Weights of a small transformer language model: width 192.
MLP neurons of a small language model. Each row is named by its layer, matrix (down: output weights) and neuron, and shows model dimensions 80-175. Each number is 128 + 32 x the weight over its row's rms, rounded and kept within 0 to 255. A neuron's up and down rows have the sign that makes its largest values positive.
After each neuron's rows, "fires before" lists the tokens most often just after its 100 highest values on Wikipedia text that the model never trained on.

L6.down486 [130 107 133 124 197 129 167 128 164 155 117 150 122 119  50 151 178  98 134 118 136 107 156 155 126 143 137 122 108 192  88 123  98 130  56 151 131  95 132 126 135 144 135  76  96  95 133 100 162 165 121 182 130 114 145 137 130 142 149  69 145 133 143 162 145 131 173 111 126  99 103 132 178 138  55  95 123 137  88 152 110 108 149 110  94 161 138 166 191  83 146 116  72 139 109 205]
fires before: "own", "ow", "ual", "oun", "ap"

L12.down151 [124 115 169 140  84 139  92 103 112  80 116 138 140 144 121 141 139 123 165 117  90  91 133 144 114 126 146 110 193 101 124 138  95 128 151 166 132 112 152 155 174 153  66 111 124  81 126 150 113 196 181 113  98 167 128 102  86 133 130  31 126 160 115 170 144 106 161  97 130 141 154 142 132 111 130  72 137 150 109 121 147 152 120 150 189 163 127  83 148 138 131  75 134 128 109 147]
fires before: "p", "ph", "v", "ar", "lect"

L9.down309 [108 100 124 102 147 176  62 163 157 122 113 129  77 119 131 149 126  73  94 139 140 119 135 105  81 132 155 157 139 140 137 127 133 173 120 104  96  84 139 157 116 147 125 104  94 142 138 173 132 117 174 187 142 174 119 127 186 168 202 103 117 103 173 122 132  85  92 222 156 150  79 168  90  73 146 105 164 119 112 131 101 165 121 116 169 151 144 103 124 105 100 128  79 157 134  99]
fires before: "ar", "ang", "ild", "ur", "an", "os"

L2.down23 [126 103 177  87 122 131 109 124  87 173 138 100 153 134 138 121 125 102 118 192  93 145 113 148 145  62 161  25 115 134 127 141  93 141  72 139 109 127 109 121 104  65 119  88 120 129 164 130 121 137  93 172 170 131 156  87 113 121 135 127  87 153 127 127 109 132 124 129  94 189  97 114 137 137 122 166 156 134 158 138 155  96 125 114 122 177 124 117 118 173  79 137 141  93 125 201]
fires before: "b", "ed", "pt", "an", "end", "e"

L12.down340 [ 91 138 114  24 122 140 177 163  43 161 138 137 162 107  91 103 166  98 170 143 132  96 195 110 141 154 150 142 140 141  53 119  97 147  95 160 117  86 151 130 125 184 176 108  85 158 109 134 138 108 143 141 124 122 110 120  63 157  91 139 127 183 142 103 131 146 146 153  93 105  85 111 134 119  95 166 137 123 110  45 114 145 171 124 178 158  64 129  96 158 144  84  97 161 160 102]
fires before: "ad", "ack", "uc", "ong", "act", "ust"

L6.down345 [156 112  85 120 159  98 123 129 118  83 129 105 102 106 137  70  98 185  97 149  90 132 137 184  81  77 168 135 139 114  93  80 167 151 159 121 121  36 142 175 122 104 108 164 162 138 136 106 153 143 109  59 108  99 165  95  93 167  96  88 111  97 115 167 163 113 126 113 123 190 153 127  93 108  94 100  82 170 126  92 101 112 162  70 114 166 119  65 183  84 114 114 136 172  75 134]
fires before: "v", "lect", "ff", "ach", "it", "ar"

L6.down412 [148  84 174 123 114 137 151 113 153 104 124 149 130 106 163 112  96  91 160  73 110  86 106 155  90 152 155 156 153 138 121 133 132 144 114 167 181  94  96 198 125 114 122  76 160 182 147 110 125 140 117 130 146 131 139 127 169 196 140 116 132 146 113 117 217 135 125 127  88 118 148 145  91  88  79 107 135 107 137 126 155 118 136 159  74 147 105  80 138  85 105 215 136 109 145 114]
fires before: ".", "1", "0", "5", "2"

L9.down174 [130  98 164 162 102 116 142  85 119 165  85 158 144  85 137  98 104 108 139 163 169 129 166 135 123 140 141 145  55 105 125 150 187 164  93 114  74 132  85  80  78 174 145  72 103 125 102 160 145 139 169 163 142 143 145 164 126 132 206 163  96 152 134 162 157 122 131  94 109 163 157  93 171  97 135 163 116 173 152 121 130 118 112 167 112 145  70 127 125 185 100 159 110 104 152 150]
fires before: "en", "er", "ing", "es", "b", "ision"

L6.down346 [131 156 105 144 108 141  85  97 106  89 106  51 177 146 138 121  60 144 120 135 103 100 168 142 153  86 140 163 150 107 118 168 173 132 149  70 146  94 144  99 127 143 161  54 132 108 176 114 188 144 155  84 156 133 117  88 168 124 154 130 113 112  96 130  40 157  91 101 134 145  96 122 139  90 125 123 126 103 109  66 118  71 141 188 147 107  97 149 181 156 182 170 131 170 157 142]
fires before: "hn", "e", "a", "el", "os", "ul"

L11.down285 [158 155  98 178 144 149 149 123 160 156  72 111  74  82 117  97 154 124 112 151 119 164 123 148 148 137 156 125 170 100 128 101 153 158 104 192 160  59 148 148 138 101 125 140 118 174  98 193 153 208 139 152 190 167 172 144  85 166  82 127 130 101 130 136 190 121 118 159 146 149  72 103 131 130 120  92 138 111 118 110  94 135 190 111 138 107 112 166  63 162 142 163 110 134 121 124]
fires before: "ar", "r", "amp", "ild", "ur"

L11.down350 [167 122 136  75 148 151 120 200 148 159 188 137 127 144 122 140 155  90 183 136 134  90 124 198  92 118 127 114 129 154 159  71 190 188 130 156 183 114 181 108 123 102  96 136 217 124 147 171 175 198  97 151 132  98  94  91 123 107 136 114 156 157 180 136 122  99  85  80 110 178  97  85 178 153 149 135 141 145 147 140 147  86  99 184 131 139 185 103 119 139  94  98 100 118  76 225]
fires before: "ist", "ouse", "ot", "old", "on", "igh"

L12.down211 [102 222 101 156 117  75 139 169 120 148 112  71  66  94 146 131 136 118 105 165 172 205 122 141  93 152  95 154 132 129 196 124 112 138 132 160 146 120 141 152 101 111 170 163 195 120 136 138 103  83 132 100 128 140 116 117 137  75 115 121 100 186 138 116 145  83 139 147  94 125 226 137 119 149 117 146 148 131 147 150  98 106  30 104  98 116 122  79  95 150  95 113 134 176 112 125]
fires before: "ow", "en", "or", "ear", "k"

L4.down134 [112 126 167 142 124 140 123 152 115 157  90 118 115 156 135 150 134 160 168 115 147 113  94  98 114  94 153  84  56 118 110 128 144  74  96 102 107 106 142 179 141 103 119 102 169 105 137 112 104 137 114 166 179 154 122 147 142  91 118 174  90 132 137 156  94 139 159 147  77 102 118  66 148 130 143 119 202 133 121  82 143 107 106 134 142 108 114 189 137 119 164 128 191 164 138  87]
fires before: "r", "ree", "ir", "an", "ough"

L11.down396 [118 225 107 118 135 102 101 127 123  85  91 124 102 120 144 113  87 161 113  98 100  69 134 161 135 121  92 143  74 133 161 131 134 124 116 139 128 137 157 145 178 157  93 121 135 106 162 132  96 237 138 131 143 136 108 105 128 149  87  96 166 193 124 120 146 103  86 190  80 121 184 137 121  86 105 110 124 116 111 164 142 108 107 146 165  47 188  98 103 145 123 122 111  97 111 130]
fires before: "o", "in", "id", "un", "io", "a"

L12.down379 [179  90 121 171 106 105 106 126  99 142  79  96  97 132 150 153  55 153 174 141 128 142 146 169 105 185  64  62 188 141 161 128  91 126  64 105  91 159 154 133  50 122 128 106 101 132  80 178 127 163  95  45 122 195 151 151 157 134 132  86 128 131 109 171 133 135  95 150 136 105 210 147 142 151  85 119  98 108  59 151  90 127 112 179  66 136 119 149 135 151  90 119 120 123 129  70]
fires before: "ial", "ision", "er", "k", "es", "i"

L12.down45 [172 163 112 124 127 160 146 105  82  99 180 126 135 122 135 117 111 127 126  88 153 125 145 152 124 131 119 179 167 112 134 150 116 118  70 145 177 125 109 157 139 112  67 166 128 115 158 115 104  90 172 129  87 141  88 156 144  93 161  81 118 125 137 126 200 139 120  75 160 142  98 129 133 161 113 164 155 169  81  85 156 105 105 129 116 111 151  96 176 121 208 121 118  91 128 159]
fires before: "t", "p", "h", "per", "ce"

L4.down162 [128 143 147 165 132 126 145 114 135 104  84 162  80 161  92 133  87  98 156 123 124  91  50 186  50 134 139 137 154  78 144 141 142 158 107  69 172 103 134 145  85  96 112  72 115 127 100 119 117  94  79 144 161 138 125 142 149 168 138 126 117 121 169 106 149 123  73 132 112 115 134 142  92  99  88  88  67 120 101 148 117  98 106 133  89 170 122  65 132  74  77 198 131 118 145 144]
fires before: "in", "ph", "ft", "vel", "v"

L12.down256 [166  96 160 111 137  64 151 117 146 119  89 125 175 123 181 159 180 155 127 157 165 116 145 146 119 178 112 143 125 124 154 114 103 143 106 109 125 154 131 120 106 169 137  89 119 147 141  69  88 169 169 116 154 149 216 117  96  98 117 133 129 138 156 146 156 154 156  94  97 163 158  70 106  70 116 174 115 110 222 149 127  67 113 151 126  77  87 172 114  74  92 154 132 157 112 106]
fires before: "in", "es", "et", "ed", "ing"

L3.down421 [128 121 109 154 164 136 134 159 136 138 100 155 150 118 112 161  92 173 154 128 170 121  85 188  67 148 169 111 149  76 176 134 121 164 127  84 171 144 114 174 106 115 158  86 120 149  97 133 126 120 128 139 152 136  89 125 121 146 163 105 131 125 193 115 145 137  58 121  80 137 117 130 107  58 125 121 107 122 130 198 106  54  91 122 138 137 116 143 139 132  84 184 145 114 154 131]
fires before: "ph", "q", "in", "ft", "h", "p"

L3.down329 [160 138 120 131 122 147 116  72 137  42  58 171 106 132 182 124  99 157 154 144 177 103 101 104 170 145 165  95 116 164 133 136 161 135 101  84 128 183 138 103 130 105 110 146  98 127 155  81 119 111 115 130 136 129  83  86 116 117  93 126  96  76 156 172 154 165 166 106 148 123  71 159  88 157  93 132 175  94 157  68 148  76 164 133  69 156 125 129  88 157 114 119 136 104 130 112]
fires before: "al", "es", "a", "t", "h", "able"

L3.down120 [146 196 154 147 181 134 104  46 116 103 137 114 110 141  87 153  80 111 169 132 187 103 109 117 100 152  71 128 194 167 137  74  89 159  94 129 123 129 119 109  62  63 146  86 106 134 122 134  80 145 120 104  17 155 114 182  87 115 163  75 168  96 114 128 115 144 148 132 118 162 146 117 120 124  95 226 144 113 138 110 127 150  78  83 137  77 149 151 113 147 128 148 104 114  83 120]
fires before: "er", "es", "ed", "ing", "al", "id"

L11.down165 [139  81 145 152 171 109 126 155 138  95  72 166 108 138 101  99  73 113 111 129 141 118 121  95 175  74  68 130 189 118 116 113  97 141 131 126  96 142 138  71 133  56 124  96 117 108 148 163 123 143  70 134 135 131 147  94 138  98 119 114 117 107  96 177 151 126 140 149 159  80 145 121 154 105 123  84 123 110 156 146 122 154  49 166 118 109 162 174  36  67 153  84 102 136 132 142]
fires before: "s", "ia", "ian", "ce", "er", "g"

L7.down125 [124 140  99 114 112 145  77 135 125 148  85 113 111 128 125  83 154 117 175  52 112 140 166 162 126 152 145 108 107 111 125 161 100 200 140 101 135  99 121  92 189 126  97 153 168 144 138 161  64 114 137 191  89 121 106 110 157 143 122  30 145 118 150 115 150 143 181 169 174  77 172 157 159 140 171 109 124  80  79 148 109 119 160 106 106 141 117 155  66  82 187 169 148 142 118 158]
fires before: "\n"

L3.down409 [125 104 100 135 167  78 161 158 132 160 157 150 138 134 137 132 161  84 127 118  67 162 101 123  66 131 121 155 128 112 156 152 165 127  88 208 115 142 150 194 160 116 132 164 128 178 151 156 128 165 121 170 186 106 163 159 152 133 155  83 142 107  80 157  99  99 186 135 141 132 154 162 166 168 145 130  19 121  63 103 131 120 100 130 188 152 187 122 136  83 135 165  56 156  52 160]
fires before: "\n", " |", " The", " \"", "("

L3.down450 [165 134 122  87  53 163 164 117 170  60 211 145 115 117 183 144 136 136 187 126  95 129 146 134 148  67 157 140  89 101  83 149 139 158 121  77 184 140 144 135  89  61  68 108 128  74 140 108 145 130  95 122 133 146 156  98 166 153 140  90 184 103  67  85 124 142 163 136  63 152 107 104 157 115 143 160 144 160 192 116 178  63 158 109  85 116  70  80 141 144 136 141 131 134 193 150]
fires before: "ub", "f", "i", "os", "ass", "a"

L9.down144 [130 154 156  64 125 127 132 157  86  93 190 108 115  73 128  96 175 150 147  88 110 145 197 160  95  98 109 157 178  98 119  98  96 141 141 156 156 137 140 186 167 103 129 123 103 105 196  92 111 155 174 114  90 168 112 111 101  36  74 161 131 113 188 175 135 156 146 134  82 117  89 154 153 122 131 160 129 110  95 101 101  66 108 155 173 115 175 171 110 142 171  69 123  67 142 129]
fires before: "p", "t", "h", "ec", "per"

L12.down469 [160 115 147 108 119 109 137 127  99 144 112  71 143  86 220 114  83 172 148 161 154  62  96 196 158  87  71  80 173 134 161 134 132 193  85 142 142  87  28 184 109 101 125  89 112 100 139 165 168 111  72 126 152 132 147 132  95 138  90  99 109 101  88  91  90 125 158 103 144 146 132 199 137 114 143 147 129 129 164 158 156 147 123 126 117 136 114 150 102 154  77 122 138 143 156 142]
fires before: "es", "ed", "ely", "ing", "e", "an"

L6.down21 [130 125 138 132  90 171 132  19 114 140 176 139 111 139 175 116 135  95 149  82 167 151 186 172 135 151 137  81  89  85 129 158 196  94  46 130 130 127 106 163  87 111 109 170 129 140 131 145 126  42 170 133 141 182 116 104 156 136 138 101 129 146 174 191 225 147 124 139 165 111 132 155 135 162 151  70 119 126  93  81 112 186 122 169 102 116 155 144 108  90  79 132 124  96 116 107]
fires before: "1", "0", "2", "/", " ", "3"

L9.down46 [186  94 116  41 126 111 173 132 138 128 152 119  54  95  77 116 151 149 150 157  91  90 101 153 188  70 102 125 137 137 115 100 105 151  93 161  85  95 135  94 113  84  71 116 150 173 118 156 170 169  95 109  96 133 116  99 120 144 105 160 134 118 102  92 159 136  93  80 162  99 147 181 150 112 101  73 127 162 125 121 145 137 141 216 119 203 166 112 129  72 114  53  99 118 127 179]
fires before: "ow", "igh"

L9.down396 [ 88 125 136 133 158 112 135  88 121 112 105 123  66 199 120 160 112 169  97  94 177 101  95 145 115  93 168 119 104 124 178 141 141 164  83 161  90 109 104 110 130 104 110 104 123 178 170 120 165 146 175 179  90 110 144 120 178 202  82 137 159 163 168 110 106 148 116 130 131 102 173 182 107  87 152 128 120 129 115 119 141 105 167 114 166 142  94 114 110 131  94 159 157  58 145 113]
fires before: "\n", "ul", " in", ","

L4.down154 [109 114 102 106 120 115 157 114 113 100 130 177 186 172  86  91 166 159 103  92 138 144 141  72 136 129 130  87 109 109 121 157 118 112  78 132 144  56 153 106  88  24 147 110 115 127 173 130 138 177 156  88 190 137 162 158 134 126 166  59 119 121 136 118 145 121 141 131 113  94 122 127 174 115 125 135 131 143 150 116 105 226 100 127 108 122 147 119 135  51 150 126 103 138  67 159]
fires before: "b", "ong", "ia", "-", "ian", "way"

L12.down427 [140 108 184 119  92  63  80 144 200 177 141 136 122 116  77 106 129 161 185 109 164 114 126 128 132 124 152 122  84  76 144   2 147 176 105 144 118 129  76 120 137 146 103 154 111  90  68 140 146 196 157 124 160 154 164 121 155 111 146 181 130 107  98 129 117  96  91 172 149 120 103 208 135  77 115 182 151 159 152 105 178  92 123 139 158 190 155  82 104 154  88 159 134 128 102 152]
fires before: "w", "ss", "v", "ph", "lect", "able"

L6.down384 [ 95  99 151 125 152 121 118 109  94  66 150 108 115 122 116 119 155 109 140 108 108  71 102 179  63 180 118 166 127 115 188 151  75  99 115 114  89 124  86  97 184  81 169 166  77 130 156 180  64 124 111 171 141 163 112  99 132 148 124 153 141 113 152 118 106 119 163 128 190  81 123  92 161 108 121 172  94 154 122 194 168 120 121 148 105 100 107 142  85  77 146 111 143 137 149 154]
fires before: "\n", ":", " A"

L2.down337 [164 136 142 135 125 145 131 129 156 116 117  96 110 148 121 174 124 153 143 156 140 146  58 134 101 101 130 121  60 168  89 100 118 208 114 104 107  87 103  95 152 156 161 132 147 102 101 113 147 136 135  67 176 129  69 109  84  94 128 122 103  87  33 163 165 141 143 133 138 122 180 130  73 138  93 119  55 165 142  87  55 120 147  97 121 173 129 121 124 140  63  99 113 165 127 128]
fires before: "lect", "v", "ar", "ach", "ff", "it"

L3.down54 [160 105 109 138 195  96 127 103 180 150 151 121 142 134 102 125 133  96  99 139 155 121 131 125  44 149 113 157 134 165 127 124  70 132  67 131  74 108  95 133 136 146 147 122  92 161 181 178 114 121 101 124 161 106  80 110 124 171 144 120 147  61  85 100 139 142 124 183 161 156 132 119 127 143 114 209 102 115 140  68  92 136 108 126 186 105 131  76 159 139 138 101 131 129 116 157]
fires before: "ision", "ing", "es", "ed", "er", "al"

L4.down497 [132 109 143 134 153 120 130 138 123  76 129 115 120 130 119 169 125 112  96 125 118 130 123  51 150 108 131 123  61  99  62 157  60 112 167 149 184  66  84  66 161  92 153 111 138 134 114 132 120 106 101 159 168 138  82 115  93  89 134 155 138 193 147 122 123 157 114  98 160 204 147 138 148 112 124 196 138 132  82 126  99 175 116 149 160 118 132 146 123 118 179  97 155  46 113 172]
fires before: "s", "st", "n", "c", "d", "f"

L2.down231 [ 73 115 131 149 124 145 123 160  90 111 128 111 128 125  96 112 137  72 152 162 164  45 124 100 106 112 170  78  99 124 110 116 126  91 103 167 141 119 133 158 118 132  94 117 152 147 119 165 118 127 156 166 173 126  94 144  78  88 104 157 110 146 151  89 143 177 116 199 123 148 135 107 152 157 136 216 142 131 132 116 147 196 135 146  56 105 123 145 167 155 154 159 167 177 119 161]
fires before: "st", "t", "n", "ive", "ion", "f"

L12.down137 [142 116 120 150 149  93 147 114 135 128 112  97 140 176 141 108 132 148 127 114 123  90 148 163 149 135 143 136 133  89 167 160 123 132  91 104 165 134 139 219 158 106 150 115 160 138 151 172 145 172 174  78 165  83 123 135  97 125 105 134 170 132 113 175  86 112 132 164 136 167 152 108 114 139 147 129 161 119 138 137 170 121  87 156  82  46  71 102 145 113  83 142 127 121  99 147]
fires before: "o", "a", "'", "ur"

L11.down444 [129 119 103 152 125 173 100  99 150 122 147 137 100  97 108 114 133 105 111 109 126  85 109 152 115 106  68  79 151  78 105 110 109  77 187 171 163  42 142 170 130 120 130 122 154 123  60  72 120 210 161  78 105 142 107 122 140 116 119  40 125 173 150 134 156 141 171 112 106 163 129  99 110  97 127  97 148 138 105 159  71  98 176  98 184 141 128  94  76 141 122 195 110 149 104 129]
fires before: "ar", "lect", "v", "it", "ast", "x"

L11.down293 [150 213 187  86 128 163  70  76 132  85 121 130 106 152 111 124 142 122 107 120  87 121 123 162 158 129  78  91 125 114 127 155 175 162 101 183  81  76 142 102 154 120 155 101  83 127 137 209 136 128  86 115 123 144 131  76 106 231 127 159 158 150 108  82 104  78 134 176 152 132  98 109  97 105 161 128 116 134 103 114 105 184 124 119  84 166 141 136 104 143 120 110  81 136 125 100]
fires before: "ar", "ur", "ild", "ang", "an", "ie"

L11.down132 [ 87 115 145 150 191  75 168 131 109 125 119 136 106 180  96  87 139  75 127 110 104 137 127  87  69 130 113 125 141 107 138 102 119 108 107 176 165 127 123 152 208 119 133 156  74 106 113 105 104 210 189  94 115 123 140  88 118  97 122 138  98 159 102 184 129  77 136  65 109 132 112  92 125 112 123 128 118 116 189  89 178 188 132 126 132 176 130 136 148 160  80 121 149 109 138 158]
fires before: "om", "im", "em", "all"

L3.down88 [117 149 142 145 145  90 177  95 115  88 121 106 125 104 117  98 135 160 100 129 146  83 117  80  70 134 113 131 190 152 106 172  78 186  46 109 115 149 128  98  91 100 186  44  85 199 160 151 137 130 111  59 118 144  94 160 128 119 157  88 130  68  95 145 126 139 140 100 131 163 170  67 120 126 103 149  72  77 104  80 134 166 119 146 188 100 161 125 119 125 129  85 145 110 110 138]
fires before: "ity", "er", "ed", "ision", "es", "ing"

L4.down163 [149 169 119 137 178 129 147 125 128 171 147 112 132 127 146 126 137 157 115 123 171  87 121 130  66 168 106  84 172 177 130 133  74 146  75 124  81 144 127 139 110  81 173  56 105 177 152 219 115 145 101 118  82 139  78 128 132 168 155  95  89  98  60 122 131  97 117 115 123 193 152 103 104 116 108 235  89  71 102  74 130 148 125 131 183 105 150  78 164 128 140 106 133 119 102 127]
fires before: "er", "ing", "es", "ision", "al"

L2.down375 [150 188 137 185 173 118 200  61 118 100 112 105 108 155 118  98  51 103  70 184 180 113  98  76  85 141  71  88 152 222 108 105  88 140  75 136  97 104 128 117  92 128 114  66 122 146 130 171 103 151 111 114 161 126 117 148 117 126 159 119 119 107  53 102 131 139 151  88 179 149 174 115 126 137 111 179 114 104 141  83 122 160 127 123 184 131 173  89 112 155 125 147 180 131  94 122]
fires before: "ision", "er", "al", "ed", "es", "ing"

L7.down82 [137 119 149 159 186 171 121 143 114 100  87 109 143  85 111 135 121 110 131 140 164  64 181 123  84 131 130 138 171 131 168 139 206 171  85 134 123 164 145 125 118 135 132 145 123 145 119 100 148 155 130 184 194 153 133 161 135 116 225  51 153 106 162  83 116 160 127 142 158 157 166  82 116 105  78 132  88 122 124 102 128 165 159 173  85 145 184 185 115 103  89 162 121  86 130 174]
fires before: "n", "y", "en", "ing", "ens"

L4.down124 [180  63 175 115 143 142 178 122  89  90 114 176 106 137 120 105 128 124 127 151 143 122 148 158 157  66  95 135 153 114 123 121 133  86  87  54 124 103 107  90 134 137 135 159 188 141 132 131 125 112 195 126 119 138  78 163 168 186  74 134 102 131 133 152 134 117 143  52 130 110 119 147 113 136 155 129 148  60 136  47 100  78 121 138 144 153 139 171 156 147 166  69  84 109 100 147]
fires before: "g", "al", "b", "v", "h", "le"

L2.down88 [176  95  99 145 124 125 115 153 168 135 117  98  98 171 132  75 128 120 146 116 110 120 100 130  69 127 118 128 143 141 109 104 113 160 196 114  91  83 110 149 134 114 114  99 116 143 110 124 133 152 100  75  88  81 134 130 110 151 131 102  64 122 137 146 195 100 162  96 135 186 115 113  61  77  45 170  51 183 112 105  94 111 134 125  71 139 140 105 139 117 111 130  99 176  70 157]
fires before: "lect", "v", "ar", "ff", "ach"

L3.down238 [137 145 115  99 139 153 142 117 148 135 139  84  73 142 124 156 140  93 167 177 156 120 137 110 135 101  80 158 103 118 168 169 177 147 151  78 118 109  83 182 142 146 142  99 115 108  89  89 126 111 187 146 138 117 123 144 158 115 133 106 118 100  86 100  60 144  97 168 126 135 150 187 144 199 155 196 113 106 180 114  82  85 132 130 158 147 120  84  59 122  55  56 171 140  74 126]
fires before: "re", "or", "ot", "en", "i", "ore"

L9.down251 [118  52 127 134 128 115 128 194 127  84 129  91 112  85  98 147 108 126 137 114 136  89 125 166 102 113 159 110 134 182 153 127 105 159 144 105 140 126 128 126 181  42 159 178 109 123 113 143 121 121 146 149 162 171  99 163 146 169  97 155 107 162 164 119 155 102 118 103 134 115 129 183 108 149 133 114  98  86 139  89 187 112  63 152 181 147  41 100 178 107 108 123 116 127 147 138]
fires before: "vel", "b", "ath", "f", "g", "v"

L2.down428 [136 168 103 197 123 102 124 110 148  83  99  73 160 148  64  69 137 106 131 119 138 122 109 135 107 131 109 129  83  83 162 156 117 108  88  99 135 127 189  57 129 106 113 124 157  98 136 100 139  91 155 129 147 152 151 104 170 127 180 100 145 103 118 152  95 129 127 126 121  80 138 102 173 131  91 118  98  83 115 153 110 147 122 126 136  57 188 147 129 125 212 160 124 134 137 136]
fires before: "er", "r", " 19", "ian", "s", "ia"

L2.down127 [113  91 137 140 123 181  73  92 106 117 132 175 116 103 132  71 136  94 118  97 107  79 106 142 107 136 153 108 109  83 155 150  96 156 133  76 141 139 139 166 159 115 143 103 130 178 122 182 111 224 172 124 104 115 165 107 118 173 178 125 121 169  81 124 161 153 145 107 169 138 231 157 176 192 191 198  84 136 116 158 143 103 146 120 180  90 135 143 145  80 100 138 142  71 132 115]
fires before: "\n", " Y", " The", " \"", " H"

L6.down506 [122  97  99  80 168 100  99  78 121  44 171 128 137  85 129  92  74 123 125  59 158 126 132 149 118  98 145 142 136 112 151  87 181  91  96 175 139 116 120 201 178 172 122 149 132 171 111 156 125 111 104 186 144 101 137 161  93 182 126 179 128 155  98 117 170 168 120 135 146 131 150 127  94 126 151 139 109 133 108  91 166 194 123 174 156 133 210 134 169 133 114 166  95 162 135  80]
fires before: " |", "6", "1", "5", "%", "2"

L3.down46 [124 165 145 137 102 140 120 106  80 156 132 152  75 117 188 120 104 132 132 120 169 170 104 139  66 149 138  88 154 139 136 167 190 111 104 146 142  98 133 121 174 152 146  99 101 123 134  93 111 164 133 113 192 119 187 151  81 132  94 109 203 153  60 167 142 119  99 129 103 134 136 164 183  52  95 113 133 117 116  90 167 120 118 118 162 141 125 113 143 121 144 133 144 164  68 178]
fires before: " |", " (", ":", "\n"

L9.down252 [125 138 137 179 118 134 115 126 108  76 136 126 183 123 138 126 144 201 141 116 166  85 111 107 114 102 207  91 127 121  95  34 143  80 129 160 115 143  34 125 129 116 152  81 137  53 136 133 126 214 153 180 145 130  99 154  91  95 113 177 205 133 150 149 145 134 106 121 144 144  73 113  81 133 104 150 137 164 119 143 113 109 183 187  81 189 170 117 152  82 111 122 120  49 131 127]
fires before: "ther", "wn", "ss", "an", "w", "pe"

L11.down59 [108 171 139 209  90  52 147  73 159 187  81 101 130 150 181 119  78 132 151 112 130 168 184 147 112  74 114 117 119 175 134  94 148 132 125  81 116 105  94 160 118 214  98  52  88  88 135 109 122 156  54 136 101  94 185 158 114 107 152 147 113 164 164 151 151 102  89  98  75 126 164 153  51 118 117 143 115  98 115 125 113 118 123 170  67 138 128 131 148 167 147 115 145 147  97 113]
fires before: "ial", "k", "e", "i", "er", "es"

L12.down407 [184 138  47 178 155 184  76 148 103  89 132 127 158 170  96  77 112 104 107  58 144  75 163  95 201 134 103  97 138 120 134 142 129 115  67 166 111 139 108 132 135 131 102 153  88  93 165 185 133  66  91 104 189 130 157 105  83 142 131 163 108 125 102 143 114  82 124 174 108 145 169 152 126 165 127  91 131  99  87 111  98 107 134 118 100 128 139 147 149 147 182 135  80 150 111 170]
fires before: "ia", "ian", "iv", "ust", "ep", "ic"

L6.down42 [ 89 177 162 115  73 131  87 137 155 139  75 137  96 165 106 140 106 175  99 104 179 144 177  87  42 168 150 155 103 138 145 142 119 119 133 110 101  94 148 194  82 137 152  90 133 109 133 107 132 157 117 133 221 103 132 180 119 129 154 122 134 157  76 136 141 128 151 177 170 155 129 163 115 127 108 169 115  99 143 147  94 128 146  98 143 117  78  88 132 157 145 160 147 154 166  99]
fires before: "\n", ":", " was", ")"

L3.down435 [129  60  86 112 159 133 181  95 137 132 176 164 154 135 144 100 157 172  76 134 206 156 105 159 143 142  63 113 187 124 107 112 100 103 140 141 158  83 141  93 176 113  94 139 125 154 215 149 158 118 181 131  94 125 107 103 150 112 120 125 112 178 120 236 154  86 146 129 103 125 130 164 117 177 113 204 164 103 152 129  76 171 153 147 112 156 112 116 149 162 165  91 120 172 118 151]
fires before: "le", "v", "t", "ce", "m", "l"

L6.down237 [175 163 104 158 135 104  86 119 151 152 119 127 121 105 124 104  92 104 133 138 128 156 192 162 120 119 175  92 161 166 123 104 219 185  87 188 122 111 198 190 192 124 199  84 134 117 181 157 109 126 106 134 125 133  73  80 126 164 159 117 103 111 125 132 163 147 106 132 112  95 184 131 148 149 100 131  62 114 143 139 121 173  50 125 151 139 155  59  86  78  54 131 122 167 106 161]
fires before: "2", "3", "1", "6", "5", "9"